Weights of a small transformer language model.
Size: 16 layers, width 256, 4 heads of 64, 14.9M parameters.
Training: a variant of Adam for these matrices, 595M tokens, 9083 steps.
MLP neurons of a small language model. Each row is named by its layer, matrix (up: input weights) and neuron, and shows model dimensions 48-111. Each number is 128 + 32 x the weight over its row's rms, rounded and kept within 0 to 255.
Before each neuron's rows, "fires after" lists the tokens most often just before its 100 highest values on Wikipedia text that the model never trained on.

fires after: " |", ",", "′", " 6", " 4", " 2"
L4.up571 [127 104 132 193  67 200 191  77 165 158 130 111 110 144  64 187 125 158 164 113 118 140 177 146  66 159 102 135 137 131 125 108  56 126 188 193  75 131 177 109  85 107 153 132 167 114 129 133  87 141 131 131 115 125  74  90 140  71 137 101  85 108 164 198]

fires after: "="
L2.up439 [109 149 109 158 150  59 154 149 115 114 142 111 207  84 189 159 124 126 141  66 106  74  96 136 142 121 161 138  87  67 176 125 124 123 150 147 175 126 159  87  82 119 152 122  93 155 169 152 115 136 127 137 107 170 155 111 164  94 147 119 130 116 101 110]

fires after: "=", "\n\n", "\n", "|", " \""
L4.up154 [106  86  98 160 133 121 140 156 131 109 136  96 192 118 157 116 138 127 123 153 133  93 161 155 152 119 139 167 150 143 107 143 160 138 171 151 174 165 162  81  68 121 115 167 120 125 152  85 135 137 116 166  20  55 129 103  73 137 185 120 103 136 116 155]

fires after: ".", "=", "\n\n", "The", " Got", " the"
L2.up605 [165  91 135 116 135  91 129 133 168 127 170 159 167  68 136 123 159 144 110 129 116  60 126 181  98 134 157 109 132 113 101  95 110 124 135 141 110 134 139 100 112 138 150 163  79 141 116 130 132 144 129 159 119 142 123 119 143 155  88 157 102 129 106 153]

fires after: " are", " is", " was", " were", ","
L6.up532 [108 110 176 134 149 119 175  53  86 108 130 127 100 165 111 136 100 108 156 140 131  98  88 146 124 150 143 157 127 110 190 198 154 108 128 123 172 162 126 114 141 105 131 112 136 113 188 142  72 138 192 133 155 146 119 108 112 195 176 106  64  56 123 140]

fires after: " (", "-"
L9.up964 [204 120 116 102 145 148 183  57  81 197 158 139 132 109 144 154 166 115  96 147  94 102  92  98 153 146 157  48 122 110 197 131  91 162 141  94 143 137  84  92 100 115 125 108 102 150 141  88 154 135 155 141 122  89 193 108 118 108  87 173  89 133 124 182]

fires after: " was", " |", " a", "|", "-"
L2.up919 [118  96 149 105 107  74 112 150 175 116 116 124 126  65  82 152 113  65 185  93 115 119 162 128 135 121 112 110 160 156 153 152 142 178 137 109 106 126 141 126  80 147 137 158 119  74 142 153 100 175  84  95 145 117 102 143 142  43 143  92 138  63 147 138]

fires after: " (", ".", " \"", "—"
L3.up874 [145 101 119 118 113 168 194  72 137 208  77  93 109 153  92 173 171 141 162 135  96  41 150  78 137 148 149 102 132 161 166 101 111 120 123  93  72 155  62 114 102 111 125 174 123 115 165 158 126 141 131 110 106 127  80 109 176 125 154 143 107 140 129 138]

fires after: ".", "\n\n", "\n", "1", "2", "3"
L2.up934 [138  62 108 131 139 108  67 143 144 125  97 182 196  74 124  80 181 121 143 117 128 102 154  98 132 182 148 112 118 126  80 110 118 142 111 131 143 127 131 115 110 102 125 196 127  68 129 142  81 137 115 149  74 131 149 163 141 118 152 120 102 130 135 109]

fires after: " |", ",", ";", ":", " of"
L5.up323 [159 121 121 126 107 145 147  99 126 139 168  70 111 129 186  98 107  86 154 104 134 116 104  65 172 136 176 142 157 160  90  83  91 133 118 107  69 197  84  96 128  82 125 111 130 136 192 145 108 100 147 144 131 112  87 190 145 148 151 144 118 113 109 105]

fires after: " |", "|"
L5.up936 [116 103 162 138 186 124 154 107 151 135 139 125 168 109 184 127 114 126 140 105 136 169  94 196 101 146 155 170  48 113 108 169 144 188 206 103 109 157 143  84 114  64 105 106 104  97 124 138 128  82 146 128 124  95  88 126  67 135 116 156  77  62 152 172]

fires after: " \"", " (", "S", "P", "L", "St"
L5.up313 [121 131  63 149 131 147 163 125 141 118 112 126 131 110 117 188 118  91 122 107 152  79 127 109 148 173 166 153 146 146 172 135 114 114 133 139  99 153  75 118  87 116 118 148 146 106 105 118  87 114 172 139 111  95 103 176 140 102 133 127 117  58  71 147]

fires after: "=", " =", " (", " ", " un"
L6.up953 [117 106 122 118 153 131  93 102 138 174 105  98 102 173 146 115 161  93 144  79 102 116 153 163 128 161 168 133 167  83 181 103 101 103 123 175 199 149 153  80  85 106 146 123 123 178 152 176  94 142 148 160  50 157 131  96 111 149 232 131 127 134 111 116]

fires after: " of", "'", " was", " is", " as"
L12.up344 [116  68 152 113 194 105 113 113  92 161 112 171 121 177 113 182 118  98 168  69 111 127  76 134 105 100 163 136 156 159 187 159 119 129 148 133 137  93 132 107 106  94 213 167 135 174 121  89 130 147 174 117  99 139 107  78 117 130 130 128  74 127 121 154]

fires after: " |", "|"
L6.up218 [191 105 105 145 154 144 139  74  88 204  71 112  96 166 155 143  99 126 126 121  99 102 204 182  88 118 136 131  95 117 137 150  54 209 156  76 122 102 146 149  69  82 166 172 130 131 128  68  85 144  83 135 121 141  93 106 122 124 184 103 109  89 143  77]

fires after: " as", " was", "e"
L6.up113 [ 36  71 142 128 141  84 165 156 100 122  99 132 131 146 103 110 103 127 145 140 113 144 110 190 113 121 199 150 148  82 160 105 142  96 111 135 155 114 166 112 146 137 103 152 149 110 121 120 117 150 139 127 112 151 128  93 171 155 132 133  97  73 111 140]

fires after: " a", " is", "|", " was", ":", " an"
L6.up326 [122 105 148 128 116 109 150  45  82 138 160  95 106 107 164  90 107 140 173 134  85  99 115 133 104 154  87 145 119  63 134 141  83 111 136  71 156 130 124 119 144 141 115 117 125 134 183 151  61 129 192 116 137  76  64 164 174 119 166  67 108  78  89  99]

fires after: "-", " R", "=", " un", " |"
L6.up12 [107 132 152  86 101 100 143  89 163 147 123 101  62  99  94 170 129 172 176  94 179 115 119 127 140 164 116 119 177 140 112 160 133 108 162 114 148 144 172  93 107  99  64 141 121  93 124 129 123 128 183 101 134 148 131 122 174  89 159 117  69 116 150 166]

fires after: "\n\n", "\n", " (", " to"
L9.up67 [151  74 110  86 112 155 167  68 171 128  97 119 219 118 153 198  98 119 135 109 146 133 105 102  83 185  70  99 105  95 133  97 113 134 124 177 134 138 118 114 105  87 183 126 126 114 132 145 113 124 189  97 120  86  89 124 130 119 154 115 124 123 150 166]

fires after: ".", "'", "\n", " Swing"
L11.up460 [144 149  87  76 193  99 112 132 190  60 169 138  99 107  78 143 159 172 120 108 137 140 133 158 124 117 141 165  62 154 170 159 129 140 117 132 141 116 135  75 146 112 179 162 113  46 141 116  66 120  95 153  89 147 167 160 157 149 152 141 166 104 130 126]

fires after: " |", "-"
L6.up810 [129 116 149  42 150  70 111  94 192 134  97 107  54 144 104 195 129 113 107  80 116  87 167 125 119 112  74 145 124 151 140 153 132 163 136 140  95 150 115  93 111 133 130 125 178 129 158  61 151 147 128 137  96  60 134 150 124  32 105 113  89 108 113 149]

fires after: " (", " /", " 0", " 1"
L5.up650 [141 106  68 132 133  94 153 119 124  87  99 102  99 110 131 146  99 130 117  82 133 106 187 140 121  83 169 141  98 123 107 176 137 145 122 143 150 143 112  93 139  95 190 154 128 209 112 111  79 131 152 128  87 114 130 116 120  87 183  81 129 136 130 124]

fires after: "-", " (", " La", " \"", " bo", "no"
L9.up268 [159 111 138  97  86 132 154 112 139 110 160  92 156  67 132 113 133 145 152 164 131  99 134 100 186 141 132 119 164 166  83 112 188 142 142 127 136 145 115 106 149 107 159 162 167 186  78 156  80 146  87  75 110 143 168 121 136 155 141 111  89 129  92 152]

fires after: ".", "\n", "′"
L6.up980 [143 150  81  37 214 137  83  90 150 188  99 151 131 109 134  96 115 136 125 131 120  68 192 116 115 116 108 160  99 139 125 150 112 129 141  94 133 176  63  84 144  89  98  83 171  54 149  98  56 151 118 112  99  78 166 164 107 134 121 107 110 152 124 146]

fires after: " \"", " (", "\n\n", "\n", "="
L5.up981 [114  93  35 149 166 110 168 161 121 158 172  87 140 128 209 168 106  93 144 125 128  62  79 133 136 142 139 128  61 100 141  96 165 127 146 125 136 132 138  90  92 146 135 179 146 154 192 134 129 146 150 138  81 154 104 124 164 196 148 151 102 141 142 179]

fires after: " on", "-", " of", " t", " by", " On"
L9.up53 [148 110  97  91 132 164 162 173 175 140 143 145 158 109 126 193 188 123 133 150  55  99 101 129 146  81 132 105 153 137 125 191 112 157 115 134  86 122 101  77  59 113 117 147 115  89 178 125 147 106  92 150  67  79 161  68 143 176 104 145 161 110  99 153]

fires after: ".", " .", "–"
L4.up421 [149 116 106 107 148 145 129  92 134 131  73 103 160 104 158 182  89 153 175 106 135 103 180 151 164 146 115 129 135 113 159 170  70 127 173  79 121 179 114  94 120  27 145 206 132  95 131 152  87  96 118 115 155 157  79 130 107 130 119 126  57 131  95 160]

fires after: " the", " as", " a", " an", "-", " The"
L5.up31 [165 135 130 101 127 106 165  75 129 165 147  85  82 120 106 121  73  88 150 113 166 119 159 116 125  82 126 173 123  82 131 117 147 112 161  99 153 140 138  84 173 144 205 125 160 127 150 135 137 147 144 114 140  74 150 116 135 105  98  85 118 116 147 133]

fires after: "=", " =", "\n", ","
L6.up478 [110  50 112  82 152 107  91 133  91 116 117 119 135 162 103  89 103  75 148  85 119 107 127 128  92 175 166 161 148 130 116 149  94 193  78  93 132 110 105 120 125 143 187 134 156 120 134  76 115 150 156 151 133 104 149  93  56  27 172 152 145  90 130 116]

fires after: " |", " Men", " Mat", " "
L2.up236 [121 139 134 216 106 104 151 132  91  46 164 115 118  60 143 128 127 194 112 109 116  93 135 127 122 156 104 169 187 131 177 158 110 148 152 131 170 146 122 112  68 113  85 142  92 110  90 143 177 147 138 155 113 160 124 144 163 121 162 109 142 135 162 134]

fires after: "-", " De", " Mac", " ("
L5.up590 [116 156 169 149 191 163 127  54  95 160 140 174 153 158 140 141 135  88 124  71 135 124 129 187 126 153 157 116 132  97 158 151 100 153  92  93 130 148  91 110 149 109 136 132 148  93 158 101  91 137 109 184 101 137 163  97 119 133 152 109  40 125 141 147]

fires after: ".", "=", "\n", "T", " that"
L9.up728 [154  93 116  85 179 124  95 152 141 152 148 168 163 122 125 119 161 117 120 184 144  86 181  60 173 142 167 144 114 128 132 131 147 141 154 131 166 135  90 102 173  92 115 122 166 129 124  94 162 140 128 126 104 119 129 143 129  90 135 148 109 187 142 170]

fires after: " |", " 0", ";"
L4.up363 [102 107 149  90  77 139 114 137 130 101 139 114  41 117 126 164  99 135 132 122 141  82 170 118 131 110 119 182 152 129 163 171  86 101 171 160  96 146 157 120  95  78  90 191  85 121 130 109 123 140  71 151  72 164  76 173 126 120 138 141  74 108 167  68]

fires after: " was", "′", "°", " were", " is"
L6.up915 [ 93 107 143 139 139 148 125  80 113 116 139  95  84  99  97 151 174 111 157 127 105 153 162 106  91  90 100  77 198 135 101 139  69  97 180 138 161 114 167 114 127 100 160 178 146  47 134 140  92 131 157 145 111  61 155 125  74  62 174  96 150 145 127 135]

fires after: ".", "\n\n", "\n"
L9.up910 [ 75  26 136 104 147  65  91 110 143 153 153 187 111 111 136 116 165 100 122 143 139 100 157 115 101 122 108 101 129  84  84 136 169  97 106 107 103 161 107  87 146 164 118 141 121 141 125 156 111 158 161  94 107 142 118 125 168  88 131 105 137 129  80  92]

fires after: "-", " un"
L4.up808 [172 120  84  92 120  93 110 131 196 137 194 112 100 122 142 131  64 113 159 120 117 117 150 173 125 120 126 141 135  51  64 141 147 172 144 141 149 163 155  91 107 130 100 147 192  93 135 133 101 136 116 185 112 106 167 166 120  63 144  98 119 103 100 164]

fires after: "\n\n", " (", "\n", " \"", "B"
L4.up803 [140 149  97 139 115 103 186  88 113 162 143  69 110 103 135 130 135 105  95 143 127  81 104  93 102 191 147 125  81 129 145 139  55 137 121 145 106 183 126  85  99  91 131 184 104  86 167 112 136 133 129 131  89 134  92 128 110 145 132  86 119  72 124 137]

fires after: ".", "%", "4", "8", " Gold"
L5.up819 [183 100  58  52 164  89  89 125 150 126 105 114  99  70  85  79 113 144 128 150  97 117 187 114 160 119  96 169 151 125 134 114  88  84 148 125 113 154  95 114 178 100 169 130 134 100  67 144  54 150 110 129 182 135  79 158 134 164 109 141  41 171 149 173]

fires after: "-", "|", " |", " and", " (", " the"
L11.up588 [197 172 151 102 137 151 116  64 152 132 136 107 122  85 143  64 132 132  88 140  77 116 202 123 118 155 111 150 114 152 136 129 125 149 148  92 125 103 147 130 103  29 151 150 125  84  85 164 119 146 103 124 100 186 171 101 143 141 123 128  90  85  97 149]

fires after: " |", "′", "°", "  "
L5.up594 [147  82 138 140 169 146 113 117 102 132 112 114  99 154  89 183 155 111 189 144 117 111 152 143 106  64 117 131 167 152 127 130 122 123 194 156  72 121 106 127 181 108 152 188 169 138 127  99  67 154 141 121 173  94 162 129 143 127 142 122 120 123 159 170]

fires after: ",", " in", " of", " South"
L6.up215 [158 123 120  83 122 154 132  68 111 147  86  90 160 149  81  86 154  59 154 119 147 127 103  92 170 240 166 140 116 106 146 119 128 126  93  82 120 153  90 131 133  78 148 162 181 102 123 143  91 131 181 132 170 145 103 139  47 125 157  94 129 144 105 107]

fires after: " |", "|", " medal", "weight", " Gold"
L4.up564 [142 137 146 118 129 118 137 149 112 190 166 186  84 133 109 133 146 155 114 124 123  94 150 155  70 137 152 114 117 127 158 141 131 141 173 155 140 141  93  96 130  92 123 124 121  67 103  99  51 138 129 151  89 133 136 162 117 163  78 108 135  62 181 157]

fires after: " the", " The"
L5.up587 [189 148 142 124 118 121 104  88  76 137 161 162 123 168 142 148 126  79 130 118 173 119 224 133 106 120 180 152 124 104 129 179  94  84 159 107  97 136 140  86 144 148 176 120 129 117 130  99 117 136 162 150 141  86 140  64 149 153 121 132 107 167 175  99]

fires after: "\n\n", "-", "=", "\n", " (", " |"
L4.up327 [129 131 160 168 138 113 171 132 128 129 160 168 133  91 167 181 165 165 106  73 159  74  90 109 137 159 102 149 116 153 118 149  87 153 119  71 112 140 135 115 147 123 115 153 100 131 141 149 120 143 140 134  97 127  58 169 131 159 165  51 118 174 164 161]

fires after: "In", " In", "On", " October", " in"
L4.up865 [136 115 111 121  72  95 157 152 147 104 109 179 162 150 134 147 112 108 118 125 176 148 101 136  94 164 113 178 101  84 171 121  84 186 142 133  91 113 151  99 115 127 176 208  70 213 156 159 189 123 139 117  97  84  88 116 125 180 147 130 124 134 175 101]

fires after: "|", ",", ".", "-"
L9.up447 [146 102 158 113 169 103 166  93 124 140 123 166 140 104 140  93 116 154 162 143 151  55 184 107 132 150 116 147 123 123 104 130 151 136 105 163 116 215 121  96 175  90 138 111 169 121 121 151 108 138 168 125 148 108  78 185 141 108 207 118 139 112 134 142]

fires after: ".", ",", "′"
L3.up436 [177 111 108  56 131 144 113  76 183 156  63 150 119 160  72 143 166 172 152  89 159 141 160 121  90 135 128 156 156 135 154 123  74 117 179 164 126 154 108 115 128  65 130 115 122 110 152 117 103 129 117 155 135 121  94 113 118 132 110 111  47 109 156 218]

fires after: " |", " the", " W", "-"
L2.up231 [ 93  85 130  82 157  79  97 115 161 107 106 134 158 113 138 176 116 148  97  96 163 117 138 180 133 107  96 159 157 122 158 204 119 133 141 117 135 123 148 111  92 126  86 119  98  90 166 129 137 125  96  94 101 150 119 162 184 104  99 122  91  54 127 132]

fires after: " (", " in", "–", ",", " un"
L2.up217 [164 127 140 118 147  95 117  98 198  97 154 123 164 113 151 156 112 102 169 159  98  79  87 186  92 189 134 133 125 116 194 116 101 124 165 105 209 149 179 129  79 108 137 144 119  88 122 178 106 135 145 153 123  61 149 147 130  72 121  59 137 128 107 126]

fires after: " |", ".", "3", "5", "1", "7"
L3.up418 [136 129 161 116 139 121 101 116  98 127 126 112 102 106 166 120 160 156 153 107 149  76 160 119 126 119 113 175 100 112 114 174 137 105 164 137  93 134 136 122  62  37 103 175 126 142 103 151 144 132  83 129 148  61 155  99  67  92 148 121  90 179 126  54]

fires after: "\n", "′", "″", "E", "(", "°"
L4.up723 [130 130 177 121 174 140 132  56 121 101 120  98  93 142 112  79 136 137 122 104  68 116 126 151 114 157 109 184 128  90 130 113 122 101 154  68 185 173 180 102 100  75 148 173 145  83 151 123 109 112 116 182  75  73 148 192 114 140 123  88 130 102  77 104]

fires after: "="
L3.up320 [108 127 104 135 164 155 140 135 118 127 123  82 172 133 186 117  96  98 124  50  91  73 120 137 150 144 146 184  73 113 164 166 123 155 155 126 160 140 113 111  57  74 232 116 147 110 143 127  99 111 149 180  70 147 110 118  80 123 166 166 133 126 128 120]

fires after: "-", " a", " the"
L6.up899 [127 115 119  90 126  62 134 124 182  95  99 100 112  76 139 133  97 214 129 115 154 133 152 173  95 101 111 139 143  99 118 165 152  65 151 113  92 147  80  93 130 108  96  80 139  68 151 177 116 150 132  83  81 102  96 101  97  93 142 119 108  66 104 151]

fires after: "|", "=", ".", "\n\n"
L4.up303 [ 91  58  89 118 167 119  95 172 146 124 141 177 159 104 165 101 155  88 125 130 109  83 128  90 155 153 144 140 126 120 117 163 127 146 115 117 153 144 124  81 158 102 131 170 101 164  99 167 154 115 130 130 133 105  89 173 128 123 130 140 123  97 144 104]

fires after: " |", ")", "1", "  ", "3", " State"
L4.up407 [126 113  93 173 159  97 112 149 116  92 112 155 159 108 204 151  78 124 137 142 116 138 113 180 181 141 109 167  42  98 161 197  99 144 177 105 124 150 166 118 104  39  89 150 141 134 167 115 162 116 119 109 140 128 148  58  84 123 104 149  76 153 132 124]

fires after: " |", "|"
L4.up146 [135 134 135 163 100 117 163 122 106 144 168 174  96 143 115 149 136 157  75 133 145 157 163 133  70  97 131 142 133 127 171 207 117  95 160 112 156 144 139 110  70  74  78 137 110  74  97 122 128 146 114 137 147 154  85 110 113 142 131  96  78  66 167 126]

fires after: "-", " (", "/", "–", "\n"
L5.up999 [192 149 156 159 175 130 103 157 109 135 119  98 158 115 181 115  85  83 126 113 165  78 127 108 152 122 171 136 102  62 123 144 134 187  74 113 138 147 103  83  97  87 121 133 174 100 126 155 103 123  99 141 108 107 101 126 126 149 161  83  44  95 179 103]

fires after: "=", ".", " (", "′"
L12.up188 [127 143 110  65 121 125 102  71 153 157  90  85 113 132 121  92 173 114 139  91 116 166 119 111 116 126 121  80 171 162 164 172 114 139  88 145 151  83  99  80 108  76 155 140 163 108 142  97 113 105 166 194 100  98 138 130 153  94 129 135 138 109  60 107]

fires after: "'", " (", "-", "\n\n", " \"", "/"
L9.up296 [206 138 129 125 186 160  87  90 129 160 123 141 179 127 162 131 119  87 123 120 127  92 109 100 126 208 165  94 104 141 120 152 104 121 131  99 154 175 108 137 136  81 182 172 131 190 149  91 107 140 164 123  73  83 114 129 144 174 152 151  13 132 134 140]

fires after: "=", "\n\n", " ="
L3.up891 [ 82 103 136 147 124 133 137 110 124 109 139 158 182 108  87 115  78 101 136 146 129 130 158 173 125 178 137 116 134 120 109 146 144 118  88 189 117 222 156  61 125 106 164 124  95 122 183 194 120 104 190  94  96 157  82 141 116 104 126 149 133 144 111 156]

fires after: "-", " M", " ", " R", " P", " C"
L5.up568 [166 154  77  80  93 100 180 107 165 135 178 109  79 121 121 171 104 150 100 151 155 125 150 117 135 146 113 145 156 155  84  99 112 155 145 105 124 161 139 102 111 115 128 173  78 116 146 165 144 149 137 151 103 128 147 177 124  88  90 123  98  96  86 169]

fires after: " the", ".", " The", ","
L11.up1010 [183  92  76 107 115  95 126 161 135 112 138 151 152 157 170 142 173  83 149 153 150  42 119  67 111 104 207 118 108 139  94 100 135 109 111  95 124 127 127  97 167 177 165  36 151 163 166  93 110 149 159 139  77  96 131 145 114 121 126 135 112 107 158 138]

fires after: " in", " to", " until"
L4.up549 [164 126 110 130 104 132 111  78  89  61 124 110  81 205  93 127 139  30 123 163 195 101 177 120 109 147 174 151 143 117 137 124 120 180 104 120  74 137 142 116 151 112 133 174 124 165 109 151 172 126 114 154 144 137  89 114 105 134 149 126 112 137 194 117]

fires after: ",", " of", " United", " Hong", " in"
L5.up832 [185 141 186 155  99 104 136  99 128 116 103 152 118 150 170 129 185  86 124 117 163 126 143 176 106 118 193 140  98 122  93 106  91 177 153 135 153 158 157 102 112  95 133 180 126 130 117  93  93 111 180 124 136 148 149 151  95 122  74 102 135  97 195 104]

fires after: " (", "\n\n", " \"", "\n", " |"
L2.up749 [138 121 123 193 103 169 172  98 112 136 102 137  94 166 129 159 164  99  43 113 162  51 186  85 137 162  94 121 133 130 162 123 142 114 146 121 119 157 117  95  77  98 124 134 132 106 149 178 125 130 118 158  54 126 114 132 104 114  87 135 161 160 112 137]

fires after: "'", " the", "-", "–", "s", " an"
L5.up555 [129  88 119  61 120  75 136 105 108 120 107 116 132 176 146 106 109 169 134  86 128 115 146 155 111  70 124 166  94 122 155 134  96 170 132 143 100 139 112 113  82 118 121 121 143  85 125 149 179 126 173 114  96  56  78 127 133  66 154 141  94 128 137 128]

fires after: ".", "\n", "=", "%"
L9.up965 [160 111 168  95 123 137  91 147 161 146 162 144 101  72 127 120 212 170 125 178 126 119 179 151  87 169 101 123  92  87 191 152 146 147  94  95 130 156 147 103 123 102 129 158 141 145 171  93  94 141 144 163  99 139 137 182 166 113 145  80  91 126  42  95]

fires after: "|", " |", "-", "%", " •", " UTC"
L3.up1007 [176  77 100 131 176 138 134 116  99 109 116 148  62 104 119 127 183 105  86 157 150 109 233 143 108 113  72 185 101 110 136 162 130 174 214 117 160 136 144 106 141 108 139 150 129  63  98  83 144 127 115 159 147 106  75  80  94  75 147 114 100 130 106 151]

fires after: "|", "-"
L2.up787 [163 157 177  68 186  88 151 127 184 190 144 116  98 139 116  94 102 198 154  87 143 122 147 144  98  77 119 218 103  81 107 155 129 133 170 129 133 128 154  80 131  53 153 177 175  99 114 152  96 114 126 110 125 126 104 105  58  61 151  92  75 137 117 136]

fires after: ".", " (", "-", "="
L3.up238 [152  84 125  85 140 135 190  96 167 145 123 154  96  95 168 177 157 121 154 104 131  55 156 100 145 197 155 107  74 148 108 119  79 142 160  92  81 151 152 108 141 145 121 121 129 111 112 157 118 144 106 102  98 141 112 189 175  49 107 106 159 109 132 118]

fires after: "\n\n", " (", "\n", "=", " \"", "-"
L4.up464 [150  93 120 189 126 189 101 143 115 133 129 148 177 168 170 102 127  34 133 113  99  74 109 142 121 165 157 170  46  85  95 127  70 161 181 164 128 166 142 102  58 107 144 127 193 119 177 101 127 128 142 174 129  49 142 110 122 158 127 102  99  72 131 100]

fires after: ",", " was", ")", " is", " =", " \""
L9.up494 [111 105  86  39 120 136 152 101 124 151  76 124 157 121 152 117 118 108 146 106 140 140  93 143 103 134 130 128  85 144 115 165 121 103 137 113 150 120  71 117 138 109 148 188 138 128 111 112  97 120 189 138 131  75  54 127 100  68 118 146 145  73 119 110]

fires after: " |", ";", "  ", " ;", "|", "."
L4.up467 [116 100 154  86  78 136  91  89 176  96 149 105 135 118 202 104  35 135 153  66 120 106 116 187 112 153 174 122  64 112 105 154  81 146 139 150  47 187 129 141 152  48 113 146 111 124 143 180 143  80 164 116 140  71  80 164 133 119 128 147 128 119  90 157]

fires after: "\n", "=", "\n\n", " place", "3"
L6.up485 [ 77 117  83 142 173 141 112 165 154  72 112  80 159 103 134  89 233 123 137 129 107 121 147 152 155 160 136 117 161 107 147 170  78 107 168 106 154 122 122  97  83  95 163 147 137 185 154 123 177 108 113 175  97  67 107  80  86 134 175 125  96 143 177 145]

fires after: " the", "-", " The", " a", "|"
L4.up557 [149 144 161  61  89 127 129  73 130 147 152 133  70 159 108 130 100 141 177 102  98 134 171 104 102 130 148 143  89 112 150 144 130 119 168 154 134 164 161 121 140 149  84 151  97  64 128 130 135 125 166 172 141 121 188 140 134  92 136  75 127  50 153  86]

fires after: " \"", " |", " (", " ISBN", " 978", " "
L5.up905 [113 124 160 141 145 156 104  93 121  76 116 126 116 149 175 152  97  88  87  64 181  94 115 113 151 196 152 125  70 172 128 109  41 132 175 155 114 186  80  75 115 125 142 142 156 122 128 124  62  96 138 119  91  97 133  90 141 143 112 131 111 145 106 170]

fires after: "|", " |", "-", "=", "–", " ("
L4.up546 [145 130  87 154 154 125  64  84 103  95 137 137 124 106 161 113 150  86 145 114  38 132 114 109 162 123 179 177  95 128 186 154 123 129 136 113 109 145 178  96  45 113 134 141 160 101 142 158 150 128 133 113 107  70 136 177  91 127 131 155 132 144 158 132]

fires after: " 0", " 1", " (", " 2", " 3", " |"
L2.up189 [ 88  99  61  92 178  58 118 153 162  32  71 123  97  84 108 166  71 104  56 119 157 121 210 160 102 130 125 179 141 144 136 156 138 157 167 159 191 134 128 114  83  95 156 135 133 207 113 165  73 127  87 144  70 123 159 129 127 146 150 115 107 160 164 108]

fires after: " (", "(", " \"", " $", "[", "\n\n"
L3.up94 [171 118 129 104 113  98 164  79 193 142 113 150 146 145 145 184 143 110 168  93 144  49 118 110 144 141 170 101 132 140 152 101 168  99 108 109 111 155 103  97 110  93 139 112 190 102 198 132 110 112 122 146 117 144 152 130 159 132 136 130 105  94 139 128]

fires after: "=", "\n\n", ".", "|", "-", " "
L4.up674 [156  74 150 116 165 165 171 100 103 154 137 117 184  78 138 164  95  96 126 127  91  92 149 128 125  87 138 142 120 153 126 149 133 137 101 160 135 175 143  64 131 153 117 137  97 147 187  95 120 121 157 177  82 109  84 131 145  97 152 119 134 176 116 165]